Weights of a small transformer language model: vocabulary 31906, rotary positions.
MLP neurons of a small language model. Each row is named by its layer, matrix (gate and up: input weights) and neuron, and shows model dimensions 298-393. Each number is 128 + 32 x the weight over its row's rms, rounded and kept within 0 to 255. A neuron's up and down rows have the sign that makes its largest values positive.
A block is one neuron, or neurons of one layer that tend to fire together. After each block is what it responds to, as a language model described it from the Wikipedia text at the highest values.

L8.gate202 [104 136 149 145 146 123  73 102 144  81 159 186  77 133 117 103 115  92 166 164 132 137 180 154 134 148 136 116  57 147 102 158 144 148 147 121 117 119 132 102  98 112 146 123 149 130 127 140  84 149  79 185 109  83 193 180 138 110 105 162  93 160 133 169 138 179 125 133 116 129 116  96  92 165  96 153  90  75  99 151 168 124 147 166 118  92 125  58 131 142 130 185 124 113 135 125]
L8.up202 [155 131 160  98 124  52 133 114 135 170  70  94 160 153 149 123 161  86 113 108 123 149 129 177 136 134 144 146 163 126 147 135 147 142 126 104 128 116 161 122 175  69 114 114 147 133 108 132 117 204 127 130 163 139 165 121 122 109 117 126  63 135 175 135 171 121 174 137 157 160 142 109  39  88 138 131  90 113 116 139 103 110 174 120 136  66 123 128 129 117 146  92 145 140 127 128]
L8.gate350 [ 89 115 111  67  80 153 110 125 114  93  97 158  83  93 180  71  56 161  79 123 145 119  90 182 126 186 134 162 115 127  72 123 116 132 163 122  92 125 130 128 143 160 143  69 168 129 144 134 117 120 129 174 139  80 143 158  79 143 107 210 134 131 139 161 176 149 171 135 164 154  91  96 133 103 119 135 142 151 134  53 133 135 127 214 120 128  86 150 110 120 139 186 139 105  47  90]
L8.up350 [ 54 107 122  82 102 125 136 156 144 156 120 137  76 116  98  65  86 151  93  94 105  81  99 130  98 112 115 157  83 112 103 102 116 138 126  73 144 183 109 128 133 164 128 154 175 107 162 156 104 117 113 139 158 141 150 153 106 173 154 108 106 137 112 170  99 161 111 142 155 143 116 125 187 115 104 117 150 144 125 130 189 208 114 155 134 163 120  63  61 159 106  97 123 159  67 118]
L8.gate378 [159  71  97  79 134 126  48 147 109 147 136 143 106  80  84  93 154 108 104 124 101 103 118 105 195 146 168 136 105  91 119 128 146 114 187  95 140  46 129 121 107  97 128  60 124  77 150  86 171 104  89 170 145 144 155 161 140 185 130 162 187 146 178 144 160 116  43 155 165  86 120  71 113 157 146 152 140  95 134 120 131 122 134  82 122 121 157 112 140 151  91 109 180 102  69 124]
L8.up378 [ 98  62 124 143 165  88  99 150 148 104 183 172 138 120  83 182 166 101 109 140 151 108 104 125 200 200 165 118 115  95 141 199 129 146 106 115 118  77 181 136 153 125 131 145 162  95 126 121  97 101 119 175 136 171 112 158 139 153 116 144 151 137 133 168 114 115 124 118 138 129 136 104 114 134 117 156 190 101 157 157 109 136 131 127 117 173 104 165  94 126 138 110 149 122 101 123]
L8.gate1048 [128 125 137 126  88  97 120 159 126 126  96 120 155 140 174 103 170 116 142 118 137 143 109 157 144 173 127 100 133 137 148 134 108 183 155 125 134  61  98  97 101 125 136 162 187  78 120  89 131 114 123 143 113 147 107 132  38 143 116  99  97  96 201 135 147  88 142 132 156 134 148 109  85 103 165 125  96  64 175 144 169  85 130 164 127 147 120 115 162  99  83 134  99 110  73 145]
L8.up1048 [135  42 134  77  92 120 180 123 101 168 163 121 111 131 102 167  94  90 215 198 158 140 160 129 175  93 122 104 153 106 155 165 157  69 159 162  30 134 136 176 135 132 104 111 158  93 126 114 172 108 146 159 176 101 173 148 111 116  99  96 104 110 119 152  72 186 154 205 150 103 176 119  92  65 181 112 122 157 188 104 116  78 134 122  97  82 111  99 131 158 132 104 139 136 133 133]
Description: Main verbs of turning/going

L4.gate1003 [108 118 138 180 117 122 180 136 118 192 121 111  71 156  99 170 157  92  67 152 124  96 213 128 224 127 131  87 145 127  90  88 159  91 118 109  97 100 134 103 206 153 109 134 139  87 159 100 136 195 181 140 123 174  84 113 131 132 147 182 119 133  82 119 128 128  85 142 140 136 188 139  94  75 146 137  99 121 187 137  79 141 173 113 151 119 138 142  78 178 129 158 105 113  97  99]
L4.up1003 [ 77 114 123 135  99 150 102 108 148 117 146 119  89  87 127 119  96 108 107  70 206  94 129 141 205 126  67 177 130 111 101 128 163 124   0  99  91  71 118 132 154  57 187 122 105 121 146 106  79  61 110 125 127 129  99 171 140 178  96 140 110 134 154 134 130 174  95  61  92 184 118 155 120 115 154 130 171 117  99  66 159 148 143 115  99 167  66 156 146 141 170 155 147 138  99 111]
Description: Predicate after copula

L8.gate281 [101 116 134 183 145 118 110 161 220 129  76 114  95  78  69  73 165 119  93 112 134 142 181 142 149 158 173 156 155 130 105 105 129  99 129  89  96 113 149 140 116 124 153 122 128 163 118  93 141 118 141 141 151 103 131 117 113 139 169 120  84 120 115 165 106 100 121 168 128 132 162  99  99 135  97 107  89 119 164 194 169  87 141 156 120  92 145 167 159 167 125  79  67 119 130 163]
L8.up281 [158 118 119 110 166 147 154 139 167 131 164 101 171 142  70 190  69 134 100 126 152 114 147  87  81 117 191 156 100 189 135 134 115 134  51 155 146 116 108  98 101 117 134 104  76 141 122 104 195 147 110 111  82 148 188 153 150 139 115 142 110  86 142  74 124 163 127 131 201 133 168 145 109  79 156 122 141 154 101 134 169 102 117 161 145 102  83 114 124 157 147 114 162 114 126 138]
L8.gate284 [175 154 121 131  77  96 180 109 132 127 143 142 131 140 143 113  90 188 130 124 113 130  97 130 132 135  77  86 141 245 155 132 175 122 175 107 168 132 180 101 171  97 127 125  92  80 146 135 116 133 120 111 108 142  46 138 133 118 176 116  85 195 158  88 147 134 161  75 100 133 129 139 133 126  42 132 122 178 137 108 158 175 121 114 133 115  89 100 131 127  76 100 135  91 109 109]
L8.up284 [132 113 151 105 196 134 140  92 116 161  93  94 111  79 128 133 113 174 132 122 127 100  92 169 125 127  81 180 140 139  92  85 119 154 171 136 136  99  60 153 145 153 106 163 151 162 172 132 126 181  72 126 154  98 186 106 125 129 134 137 125 153  87 112 129 122 135 149 128 126 123 127 137 162 144  94 115 158  97 154 159  96 114 137 109 118 106 142 149 128 133 130 155 127 142 142]
L8.gate536 [179 136 175 114 127 146  98 117  96 155  83 140 151 137 104 129 159 148 177 114 131 160 150 163 137 178 153 134 100 119  95  87 139  71 158 161 174  65  97 159 126 148 145 176  68 111  86 131 133 176 113 134 135 149  93 140 158 112 194 174 138 146 118 159  89  97 137 179  71 120 132  53 131 106 107 138 137 131 151  87 138  72  90 132  92 170 131 158 133 162 115 151 126 145 155 131]
L8.up536 [119 112  54 127 131 132 103 109 105 116 147 134 151 131 113 197 113 112 145 134  90 153 141 136 112 143 103 183 127  94 103 111 146 139 167  95 169 161 108 135 174 123 123 159 218 128 146 101 137 163 137 102 126 119 126 141 123 106 149 138 126 100 167  85 156 131 146 123 123 139 122 106  90 136 128 111 120 157 107 124  98 136 119 110 160 136  97 170 164 121 106 119 112 132 123  92]
L8.gate1177 [ 88 161 124 108 133  93 141 148 167 106 141 120  31 136 120  90 127 173 130 118 140 130  80 118 105 122 138 189 166 133 151 145  99 147  82 153 157 108  89  57 155 142 112 127 119  59 148 168 174 130 193 119 124 156 129 100 146 145 152  89 105 174 102  99 122 131  83 168 141 167 145  96 136 131 152 112  90 186 117 227 117  67 132 130  93 167 145 123 156 107  95 102  62 126 116 203]
L8.up1177 [ 93 138 121 128  83 116 106 134  99 171 153 103  63 117 122 128 144 168 170 124 165 107 100  78 160  96 131  96 129 115 190 105 129 147 134 117 148  90  96 107 156 144 133  91 141  62 118 104 176 163 142  60 121 137 118 170 138 140  86 114 106 145 145 155 175 166  84 175 130 110  96  67  50 119 150 175 177 172 133 160 165 136 129 150 134 171  74  98  83  90 163 183 131 127 130 129]
Description: Mid-name word pieces

L4.gate641 [186 123 126 127 163  73 156 187  88 188  87 109  95 106 125 141 141 147 124 118 113 109 131 116 167 137 153 189  74  94 103  79 148 113  98 151 174 105 160 126 153 149 134 173 147 119 107  88 132 185  98 137 113 182 108 155 137 135 217 166 132 192 154 137 135 159  56 151 181 185 159 127 127 158 110 112 177 136 104 120 121 166  89 133 147 162 140 151 220 131  97 137 100 122 139 186]
L4.up641 [113  94 134 137 205 132 132 105  84 132 122  76 133 125 148 115 151 128 141 136 119 127 128 206  56 136  94 161  93 130 185 109 121 153 150 124 255  64  95 133 146 144  90 195  54 188 134  79 162 159 155  65 133 141  36 118 124  77 221 122 127 172 161 102 133 133 122  85  93 122 152 137 147 133 175 116 110 159 145  69 161 193 114 111 154 188 102 121 162  84 193 155 127 122 124 108]
Description: Word-start fragments in list names

L3.gate389 [131 142 153 147 159 123  70 113  75 106 149  63  68 158 111  92 144 150  38 190 167 131 149  81 139 150  84 114  53 138 166 170 129 115  88 139 106 102 122 195 149 135 117 132 119 137 117  54 134 110  87 143 152 129 127  90 118 121  86 102 161 167  83 100 155 143 171 110 116 168 124 205 150 110 152 100  89  91 125 116 155 181 156 117 107 103 144 134 143  83 120 126 126  93 202 115]
L3.up389 [175 160 176 125 110 105 117 124  99 135 115 176 127 167  96 125 140 110 103 182 188 139 117 108 126 120  70  71 149 169 141 120 175 122 128 136 145  74 154 202 143 130  94 156  67 156 144  79 136 119 100  56  84 159 126  86 123 126  71 189 181 153  97 177 211 100 191 116  66  99 152 203 114 107  76 143 185  54  78  97  75 124 158 126 144 144  95 149  72  95  67 129 125  94 179 143]
L3.gate602 [136  56 130  96 145 118  98 150  97 129  96 171 113 141 142 142 111 150 109 105 160  85 130 153 172 152  96 142 111  95 154 166 111  97 114 140  95 151 180 129  88  98 145  78  81 146 146 128 133 134 121 150  91 178 117 146 156 202 141 116 117 153 155 171 145 135  98 185 134  76 160 162 129  69 166 110 168 108 174 120 104 106 111 133  82 169 106 125  43 117 130 183 184 124 154 129]
L3.up602 [128  83  95  94  73  76 128 148 113 138 159 118 140 147 142 148 135  37  88 178 128 144 106 164 186 134 135 157 101 122 119 151 151 138 123 120 117  54 146 113 194 164  79  81 162  77 150 115  95 163 138 151 146 180 174 178 162  89  95 103 100 120 127 118 104 100  70 154 146 150 173  97 157 103 133 122 160 160 127 166 103 139  93 156  89 180  97 101  91 141 109 136 166 197 140 106]
L3.gate1191 [145 137 168 167 103  84  82 174 121 105 105 164 122 122  93 128 102 110 210 117 171  82  94  77 128  97 149  70  94 197 174 122 114  94 118 169 152  98 142 159 135 114 174 135 124 157  97 143 167 138  90  81  91 110 115 133 168 159 105 114  69 142 135 140  68  90 100 158 132 166 124 104  69  68 172 147 155 109 153 111 133  89 149  95  75 106  97 147 121 107  95  57 139 138 145 156]
L3.up1191 [195  96 119 139 119 129 139 167 112 107 113  90  80 102 161 106 142  99 124 113  90 129 121 103 171 135 143 131  71 134  99  98 115 135  91 112 154 100 148  77 169  71  89 135  94 109 117  88 157 121 109 117 106 168  98 116 143 118 118 145 107 207  96 149 107 125 156 107  81 100  69 168 114 112 182 137 119 135 163  90 172 102  67 119 114 167 143 151 168  98 132  59 131 155 165 123]
L3.gate1206 [120 129 151 117 160 154 115 188 162  87 117 190  76 157 114  56 120 161 176  98 153 130 150  86 151 116 161 109 165 199 153  84 118 130 124  96  90 168 136 120  86 121 137 150 140 149 147 129 113 133  89 127 144 142 177 161 150 126  73 112  70 123 168 140 156  63 134 158 163 173 142 136  83 146 155 153 112 100  84 179 160  94 118  98  88 153 135 118 139  98 210 179 102 112  82 153]
L3.up1206 [ 65 111 115 126 155 146  63 154 149 104 116 170  80 127 147  90 150 169 130 131 119 154 110  64 139  75 108 141 143 175 109  80 125 137  97 116  99 156 124 133  85 133 161 132 102 129 169 124 123  93 113 141 131 162 184 154 183 113  77 137 132 107 163 162  89  83  99 136 140 167 125 120  91 114 156 163 151 114 120 113 184  75 122 100  72 141 127 143 144 100 192 186 109 121  88 116]
Description: Passive transfer participles

L4.gate1053 [139 158 116 151 117 124 158 114 109 102 136  93 104 140 109 157 167 177 142 131 106 102 155 114 153 132 137 191 152 144  79 118  95 110 148 146 120  99 104 138 103 146  44 166  34 129 159  67 144 149 137  89 180 157 162 154 111  91 125 104  97 105  91 157 116  97 128 138  89 173 149 181  98 136 129 105 148 177  89 105 107 105  79 112 105 140 159 111 110  38 152 119  96 138 154  95]
L4.up1053 [ 90 156  92  97 134 158 104 122 106 156 114 100 151 106  74 169 167 129 124 142 173 107 107 106 175 138 132 169 146 145 100 120 101 113 119 173 128 139 133 196  94 111 104 150  78 130  79 117  63 147 181 149 140 105 161 158 117 115  72  49 122 116 144 127 162 120 147 169 151 154 126 146 107 143 147  94 229 150  83 129 144  90  82  82 113 123 170 155 105  92 117 144 150  90 114 107]
Description: Capital-letter acronym pieces

L3.gate181 [121 168 122 116 162 153  91 160 108 128  97 139 160 142 123 127  93 112 131 104 103 121  80 116  64 121 103 142 138 122 130 164 160  74  75 180 120 129  80 161  90 122 116 156 211 127 185 132  82 110 118 165 114 123  79 129 115 140 170 135  73 169 177 147 140  50 112 115 120 162 137 166 100 119  94 118 139  61 189 148 128 104 102  93  89 118 118 145 137 162 118  65 118 129 120 101]
L3.up181 [154 160 127 160 142 163  76 140 196  99 107 147 119 167 134 118  75  72 163 153  36 165  73 154 109 147 143 105  87  89 121  97 143 135  99 179 131 142  72 125 155 106 111 133 165 139 149 163  95 111 162 150  83 136  71 105 164 192 122 212 160 161 126  79 116  77  95 131 127 183 130 131 145 130 140 100 133 106  97 133 138 169 146  93 122 129 106 131 143 136 101 142 182 112 129 133]
L3.gate647 [162 136  79  55  94  89 103 120 123 109 101  96 146 109 121 131 108 143 156 138 145 131 187  74 102 146 116 118 179  89 116  75  98 138 137  74 157 143  80 113 107  98 178 106 138 133 120  66 149 194 147 135 160 170  75 118  97 170 149 113 108 199 117 100 157 197 116 104 176 115 127 139  87  94 113 124 137 134 120 147 108 135 150 101 126  57 116 142 141  89  97 179  75 140 172  86]
L3.up647 [178 109 120 125 118  99  81 136 101  91 101  80 118 139 123 156 103 151 145 174 134 118 195 109 126 120  97  75 133  77 110 130 221 131 145 160 113 140 133 101 125 159 151 107  79 142 114  87 108 123 110  97 138  92  86 120 146 179  82 145 132  77 108  82 129 125 117 132 173  87 108 117 151 160 132 158 142  97 128 146 166 139 137 173 112 191 171 145 142 141 194 114 179 157  91 114]
L3.gate1026 [151  95 138  94 138  93 108 124 121 136 182  98 157 193 142 131  59 177 122 130 123 103 156 142 202 158  84 139 134 130 121 131 125 100 119 100 136  74 111 141 146 110 124 133 104 114  99 115 153 145 190 105 130 157  80 103 121 127 100 221 132 140 128 126 103 123  72 138 137 127 125 161 103 126 131 101 142  84 164 116 180  92 110 161 121 153 119 130  86 163 126  83  56 179  97 119]
L3.up1026 [148 164 132 144  96  93  88 103 116 145 123 113 113 137 161 120 136 126 143 161 118 134 166 167  48 146 106  91 104 105 153 106 144  91 135 165 105 149 133 112  90 113 121 149 118  79 111  79  84 137  90 132  64 147 100 150 181 101 120 104 115 150 151 128 144 174  70  67 106  83 136 184 107  80  93 134 175  74 126 188 137 116 171  50 133 132 118 174  77 118 141 135 105 152 135  93]
L3.gate1145 [ 73 112 123  97 155 111 103 213 132  79 145 112 134 105 102 111 124 119 146  74 113 138 133 128 199 152  63 163 136 100 146 155 118 126 100 166  88 121  69  83 134 123 115 152  85 118 195 132 159  93 101 126 151 152 129 147 122 152 152 138 111 196 135 120 137 126 118  88 175  98 123 200  89 110 172  83 120 174 171 192  93 162  91  86  92 104 119 175 104 124 141 156 110 144 137 124]
L3.up1145 [117 161 101 124 105 117 152 102 150 151 131 107 126 156  81 144 116 169 103 173  77 147 216 121 104 132 142  86  66 169 128 153 149 162 103 176 139 127 109 145 115 164 197 197 109 100  84  42 122 112 161  97  98 111 104  89 104 108 130 114 133 170  97 118 114 129  94 128 128  48  92  81 125 118 105 158  90 138  99 100  91 183  63 137 112 134 116 135 166 112 159 151  49 131 147 127]
Description: Second piece of capitalized words

L3.gate343 [138 132  63 138 182 146 102 125  86  75  97 149 134 160 162 179 150  70 147 103  92 159 158 120 110 117  99  53 100 145 164 106 134  82 174  72 164 108 136 143 135 149 144 142 101 122 168 105 127 135  50 139 132 120 175 112 139 122  71 107 109 106 122 117 138 102  90 148  85  91 160 140 114 136 186  49 116 143 106 171 174 186 124 162  99 182  90  71 123 111 161 132  81 192 130 130]
L3.up343 [182 112  78 112 154  85 111 125 146 145 142 138 134  94 151 101 145 159  72 176 120 160 152 118 128 132  94 133 108  99 116 154 122 136  82 174 109 107 146 199 158 167  98 159 130 112 112 113 106 170 137 130 109 192 133  85 145  80 169 165 122 152 132 190 179 133 115 182 145 126  97 145 148  56 167 163 116 179 136 103 101  83 160 129 101 109 151 175 223  77 139 123 164 148 106 146]
L3.gate366 [183 150 173 159 101 174  99 142 150  68 154  71  55 112  77 175 150 136 132  81 148 112 158 167 102 128 145 149 164 154 151 166 142 166 137 100 169 134 179 144 162 135 112 138 122  98  70 193 175 155 203  57 125 110 103 139  72 112  94  91 108 134 210 120 105  60 150 136 114  81 161 142 118  84 124 129 122 114 101 167 159  91 202 163  87 167 131 143 190 143  82  91 152  71 116 115]
L3.up366 [108 166  94 149 165 120 120  79  84 102 117 130 110 138 122 117 109 101 168  98 112 114 138 148 121 162 114  79 125 139 144 177 104 127 185 123 199 160  73 193 115 121 133 145 172 157 144  82  52 200 147  74 107  75  90 133  95 119 112 105 140 148 111 118 196 108 111 151 100 142 189 189 139 108 157 110 136 110 158 102 165  58 120 122 151 104  57 140 116  71  79 130 101 126 117 182]
L3.gate826 [151 163 119 199  74 107 114 106 142 178  95 167 124 109  99 145 167 139 217 101 160 118 142 110 139 131 113 103 146 167 151 104 122 131 158 138 151 112 136 132 100 114 140 107 174  89 128 129 145 158 105 121 171 161 169 114 164  80  98  87  83 125  71 163 169 125  66 185 140  69 164 133 105 151  74 136 160 119 186 170 135 105 147  95 122 110  70 137  67 106 177 166 163 166 157 103]
L3.up826 [117 159 138 105  95  93 146 145 119 165 155 146 100 111 156 170 132 132 119 129 203  94 206  96 150  98 146 186 158  91  94 113 141 101 118 186 126 113 148 156  96 139 156  99  93  42 110 166  74 117 137  57 172 161 140 125  87 129 110 139   0 111 117 113 132  84  64 108 139  74 149 170 175 173 192  87 159 134 166 147 122 160 114 132  81 180 193 134 165  76  78  83 145 166  85 156]
L3.gate860 [174 127 166 154  83 163  93 138 128 140 156 149 102 134 130 131 200 151 114 117 157  83 129 107 140 157 166 197 116 148  99  78 149 136 138  81 137 138 172 186 122 112 149 102  73 143 127 132  99 205 130 112 128 165 152  47  67 119 191 152  54 179 203  71 103 143 104 142 147 148 156 134 117 116 117 153 139  81 179 148 118  90 128 120 140 195  87 100 136  77 123 151 137 156 156 129]
L3.up860 [115 148 163 145 120 111  95 124 138 118  70 117  99 157  96 124 145 114 135 130 126  89 139 131 133 140  80 163 113 167 105 158 184 110 120 107 145 159 122 152  91 176 126 129 142 135 155 130 132 216  96 128 157 212  95 116  79 141 148 158  99 192  92 127 140  72 109 207  78 117 159 134  98  69  84 119 165  95 142 127 101 144 116  76 137 122 129 134 184  92 108 148 104  50 115  86]
Description: Passive participles, name fragments